Weights of a small transformer language model.
Size: width 640, MLP 2560 GELU.
Training: 1073M tokens, 8187 steps.
MLP neurons of a small language model. Each row is named by its layer, matrix (up: input weights) and neuron, and shows model dimensions 80-175. Each number is 500 + 25 x the weight over its row's rms, rounded and kept within 0 to 999. Numbers have three digits each.
Before each neuron's rows, "fires after" lists the tokens most often just before its 100 highest values on Wikipedia text that the model never trained on.

fires after: "| ", "\n\n", "\": "
L4.up2126:476516481462497482508497513517527524482545533549491498514474528488465492463499490470528503495484524504486504485459502459501515526448494506474555448466566520496492486457499529497492506479502521532530467526502501483543522518424489519493467539514462517525535489549444493508506466509492471509

fires after: "| "
L4.up2494:499438485476528468511490483537521483486518510550464491495475471548505474496462462492486560515471453518435482514485496442489495523521496534495531473491528516499503441454507521505535478510491497476469487548544509516510515506533527534497504520502500483498560494494527543487532480515472495501

fires after: ".", "|"
L4.up706:568505515490525507497530469467477487491504521521515487469504494454472514484511530546472525487444535529506481494552512456510519452471503522488527483475490464547529512481501472487464509524519530534504473519464484493528536503536478522449452511455501525498525496551493498468467514527501499542

fires after: "D", "d", "Ad"
L4.up1143:483516499527478420525495467466557549497527492461521483529492503508490522501537496524522496478490475547434525505509483488519500519473502477549485491525505486492455498500479507491480492519507514485483464516508478477530555456504470485518478508481473531499546514483478495447507472470530495541

fires after: ".", "|", "ers"
L4.up1627:493480485484498476463560518468568536481504517481501573542454507532550471513498512501500504508471488531532464480535454487532494497509491533496506520471522521488442483529532491513471470486475478484485465520501512531496466499482514462505514488533461525495522498441470510508481466506500524493

fires after: "|", ".", ")"
L4.up2151:442494518500534477483528495462489498501452514506481506465511497543533483494492543512519518477503504512526462499505529491439526477501478494506547486489493520576479508520497488503474492505485523495483488493549523491518486478507489480522493504479484507511535504474502476513498476502480485492

fires after: "Al", "al", "Sp", "go", "\n  "
L4.up1014:485481538483496494526515523483546477520523478486473483502482493504554503496543499498513523540506479466517479491535492473467536507510524513520463474498471534512480526517487458501532487539491468542482513501467527547484524527532505490495479504508474516496505487489508502530513547530496450490

fires after: "6", "8", "5", "3", "4"
L4.up1805:469505526539505511478518513523490522506500513497540483487513507488523500537498520531475465513523502509493458485499481449523496455492521513520450519461503496481468528498476497468510463477447477499490515509457544498529531472528489495505546491478537527525513539490523501500500492498491484532

fires after: "|", "."
L4.up1072:533498509512501500500490497504476449468486504517497501503521519501515515424458497479486489480516487496492451501495490496516495486478499492475482469534473534497504548462494505497488483464472488469476479498483481522506495478495480521531507468517549513495524505496485529560485504527484504493

fires after: "|", "."
L4.up632:466509551501490490521509547501532487506514483490521501510502512511501495533490491519492477492517458509488533500529497550534549453489472473443526529510555508524574455463474482472490465516511529476530488477465510508482503491544484517547504478468491522479482541523501492508507476474531470466

fires after: "| ", "0", "0 ", "; ", " ", ") "
L4.up2531:497518531479527492504484503482501539527480515513539499473528480502486507447494464483539467517488463483537547504493513488518480519487493513487469482553525493477510505446527506505507484491497461486480504462462501509531492485535490478517517479486495530543500489497478556523523510485513512464

fires after: ".", "|"
L4.up128:548502522532510507512497513489559491488513513499493487508464483474480525490458470510518449543453503542537507537525510494470510487477480511483484513497471482526478493496494534484495481526474526510507491497499545512537455497486487521500488480477537517521504477508470462457490492485559504550

fires after: "|", "| ", "."
L4.up1385:509500504519485511479481471562517481498481491485534461500506469506513503510432491506512491520494484496513517514472530532501470513472471500509480444546510471477513523505495543506495528484493533448486510532505496478524451495503541471512467511510510540480509502445463499529493500492516474481

fires after: "|", ".", ")"
L4.up753:467449524505507488481556519459500482528510474522505482471503534523510482467444473481479484517514476482487529528519518515578444485512467476491508534495464497468524496476503499473481486490513516486505491521463523487533466504549474478502515506463471499521499510462508513494451500512504477488

fires after: "|", ".", ")"
L4.up1556:464539542507450440504572507505481491508509506503544492511493518498468527499488522485456511487526463519470510535512494508510550452495510539457482489510477489480482519475491532511486486498475497487504507490488485524530479483512505509522502523505488463509525429512501499470479453495522498469

fires after: "|", "."
L4.up2278:540462514493458524531558524492510514506502488522537445467483486470454508487469510465511490520524499510517512490507483534465460457485498488508515490549479506548495507447526459501514494506495498442512523517504550519501484480512505559491512520508566505521540516508472492538490465472529510500

fires after: "\" ", ".", ". "
L4.up1439:501545531513536505481510496503482515511481525522481512518531498539507507545533517480490469507552461534483524504494492522494508450482470513476504493450518461504525461460463487446490448475496535499533480507495507498498501473498484510495486521501473498510531468521513522515555474460456490477

fires after: ".", "|", ")"
L4.up1261:494523493464511472504531508494456494522508523483523496496469486512542496521506530478518509525521555522482450506521506538509530512484527451536561500493493512560450466492507460477513523495483486513539516524500521518527470477476490495519524468473502507492516509477497478491477473466495513471

fires after: "1", "2", "line", "3", "L"
L4.up1783:487511477489502496493480526479491471469520522474503472479520491522488477481484478522513493480514517488482476457488490508494530462471483493494498502493501507500512500468529508535532538495528524495508491497523503487487542486533487501574523468509495495534488509518536524482509463501465487527

fires after: ".", "|"
L4.up2267:498477541541489498485523482480522466515524504443534509492492477456524461508474519506500525540526486496509482461480468509502489485466469487489505521480525522458468487456499509491474491510453497549462473506513493521503489529516517504484490531471491503474473520473491467516526506538510512500

fires after: ".", "|", ")"
L4.up807:472508501493496493521496496539490486529503520492547495473475504490458532444494491471471524494536517464502541439504485506485458533442472505542521486516464518489515478529528518500501498501528524468535461497515477510496478544527537485498480537525486513482498498501471498555550478483495475511

fires after: "|", "."
L4.up1739:468479473459465502510491532496479497484482526479530503529527499510485526508519515467500448585449531498462491512511475477505509444452499458512472484513500480466455499509522522509526474515525483498469487520508534522536491482474480496516506468496522522516522467490501488509494500417493494486

fires after: ".", "|", ")"
L4.up2078:498490488527509459515519486553498487530489475485502537490514496506499464520523513475497495483533484501505495545520511523515523488478534530484520530536480522509511497461420490500510503495488449502506520513483486478473496495518500501497500500502517488492518515474534535484494482498528448487

fires after: "on ", "the ", "to ", "from ", "in "
L4.up55:480485504464497535515470506507524481460475483524518487509507478548538496539479474432461512547506517481520525514499541523557502516500503478543503501464547499533513470504483500489510501500496508517482532454493529491509505497504461518485505503518471509515527517494489494512489486496494561450

fires after: ", "
L4.up1309:501458456497529533531539497544521481517501479480490503483507468515503503501533531475534517480560508491474503526550491492497474505475470451491496486524477503514513506481471546494541510531531511491522507436521483509483471477519510535545506519479494480521505523489495494508565488468477521466

fires after: "|", "."
L4.up875:472516490495507529483513503543542445577475480549515479507501489495500534488504502445512535512502482494535478502497509480506545483467466511524566518475442508486468483474486511499519484485528498499510527498483505536493515481540492508522484518508522506529503471438460490497494514543490475524

fires after: "3", "2", "1", "S", "4", "4 "
L4.up143:464538479488509490484575435524512497477518529479519515531535473500511503502492518521496473503504465526463473506505474490483505474481492460517486517466521514556471487441475507475533460515465509442521529508411490480452509466493485532480474529487513522508468474510501524502494504551453522494

fires after: "|", "use ", ")"
L4.up303:516493522465472486519541484520490520493554472469495520487494496471518485462507496513485551512504501480508498502521503537521460529462522454487521495482508492510482506479503473493511497523499484516521508495465506499501489501492481506514526498458503508537471499487507519460475460509516530494

fires after: "Museum ", "d", "of ", "St", "M", "D"
L4.up1977:534479477481492481565501508494480496549539522520489467487483494555542476506522497520552484512476547490491487512503460501531488519485467490507501475505508513485495504481508475507489538497493490473470447487489448494545489487472517463515516501506508519511467517481460476458524475483472501523

fires after: ". ", ", ", "L ", "GA ", "\n\n"
L4.up877:481519508518480466487500496520491502454511476513535532505477470523500483509507478501519505449547511499485492496501526515473494554509508470482496495511495465506493538489496488517474536533492491505447480444550526475502457498479491491504499484495489550462519526522512475505527481481493493513

fires after: "B", "b", "K", "not ", "NW", "-"
L4.up1019:528528498469500535482530516488439495489500487530486528480480476511530478492461476504559492503490549526482523521511503519503501587457504500444513485494501485514488517488516489504462474468546503501505483448515530504482529523519473495499534490539542493494503499503493492498530479496541516522

fires after: "and ", "in ", "the ", "and", "In ", "of "
L4.up1848:500525523514504510519486483504514479453487497511490507528490464507503537478433444515484511474505467516493496478530508527500465530487518506537538463501493505462484508522503532469494495505523486529463481491481503513448488486521500529500515516523500500513553486476477515549472479449544532488

fires after: ", ", "\n", "and "
L4.up1161:453493491521557509481537516505491488505497466500521536441470518532493479507485516478496461502469467517535498515502513500496456488478534459513524512499505494530513527504479472490486515506569490481497530505553503480479524497490511531527502524504469486484486431474470467517522520449494521513

fires after: "| "
L4.up65:481485530481508515526477481484506501499558481524473548499468548492488501535479494491495475505498545516527525526505504475497497481484536513498516490524525529468525474488520491553448493489529473527472454518484497495523564468513451500470465452481508527495476529488499518526465537484528512475

fires after: ".", ".\""
L4.up932:498516454536454476519528501491528534512483526496507538544476507521476474497495490483509508543509539504494493452524486537483539514500504540514554507483502507473478504501497475504533485507470552495482484484503521524486500476515525527510488499548477519482532485510502535455457524475464473504

fires after: ".", "|"
L4.up1836:517514490460445472522513516530470543520498497523507522487503467520498515507469522525504484510517491520488487496506504514494496503515509492503523490529461487472455523475476504461484495486464504512508537503479506497516450521480489515490484499507497530492481499499482517461493434477505441472

fires after: "| ", "5 ", "6 "
L4.up412:465518468470488513522473495446480515494501473475480547494536537528492507509505508542516456495522526501500531507472473515536520505525478504504471505525488477523499495488525495515470503505481535474504459529508474532515546465560482504479475519518511550523490496498494488472474504450488496511

fires after: "|", "."
L4.up2057:533496475481482486524510506482497514527518510504514503508482515484489510472503480483444527536490530491511512450534494508497475522481473538487502502526434474506486526532473530488517491480470516445521490485474532502535502577510493508458473517553485505545496501516482483513470503532495456478

fires after: "the ", "and ", "a ", "in ", "The "
L4.up187:465499505513477518520538544510542501493501515485473540446491506499529500518475515500531487505482489467492508493524503510470457520487465503497552499507484509490446527488474449514501534480472503497487516504469508544506483477487519509485491476505496469527511482475485546532460474508527542503

fires after: "|", ".", ")"
L4.up83:481485502523504482491524480509539485537493480512514478483522499511503496522498514494513518493529475506505478530517506503458543485505491487498535534498518515497528480466468481509494471487494472468492487485479497505519496493533459504572483495494512521526549457471525510532506505500522499524

fires after: "|", "."
L4.up1511:527488512527504450499518488460528464498490503476551475450469505465498513527511523500553473510489526479527442497515507482496523488471542479530479537492461507513460504510496521488526476510483497500500484485474544516511507525553504514488443524486512515488501459495494552472514524505504486492

fires after: "–", "FI", "0 "
L4.up339:533493500499510493522510526474500520473529518455474546480465459499504505542491515497516474480489530479489527477535517456495519463500545476486491565499471479494491510486468526468528495483499514521529542541516495528480541483465460492509558486470535494526483509497546497508528493503524531500

fires after: "| ", "0 ", "1 "
L4.up1315:511460493495514446455467472508499499492491491509483496513528530540529501517522542521463511520465481510466496507520474511496510472515550496504498481454512540495490488463494514498511503493512484507491508558455510500474473505482491480477489489493481482502514520498515531506499469506529466520

fires after: ".", "|"
L4.up1787:518495502494458471548516539507517393545459506544509511479489513512492486489468531498475507498488489546495512418503491487542505434489481484527519467502451467507495512501490476439498478491472486481493427489521484525460525476507526489529468506512473528540513476459483525464494494484511501523

fires after: ".", "|", ")"
L4.up1713:515526484530529442512530472488465539472501483543485493528511479502518529485519475495511509489490482535485490508519521496517521502535518520499484486514498527518540511468459497470513465520496484478530494523490467523528508536555525512508488515482494493525548523458554510462500473514501452489

fires after: "|", ".", ")"
L4.up1721:505448509470475463476530475499525511510526547511512509508516485534508508486449491446493514515497481466481502500488506521485493461467518541515502518508492517505535481492481508455505481463490540488509462506443524546522507475571537516536484512492455519515549502488506488526525509496505467528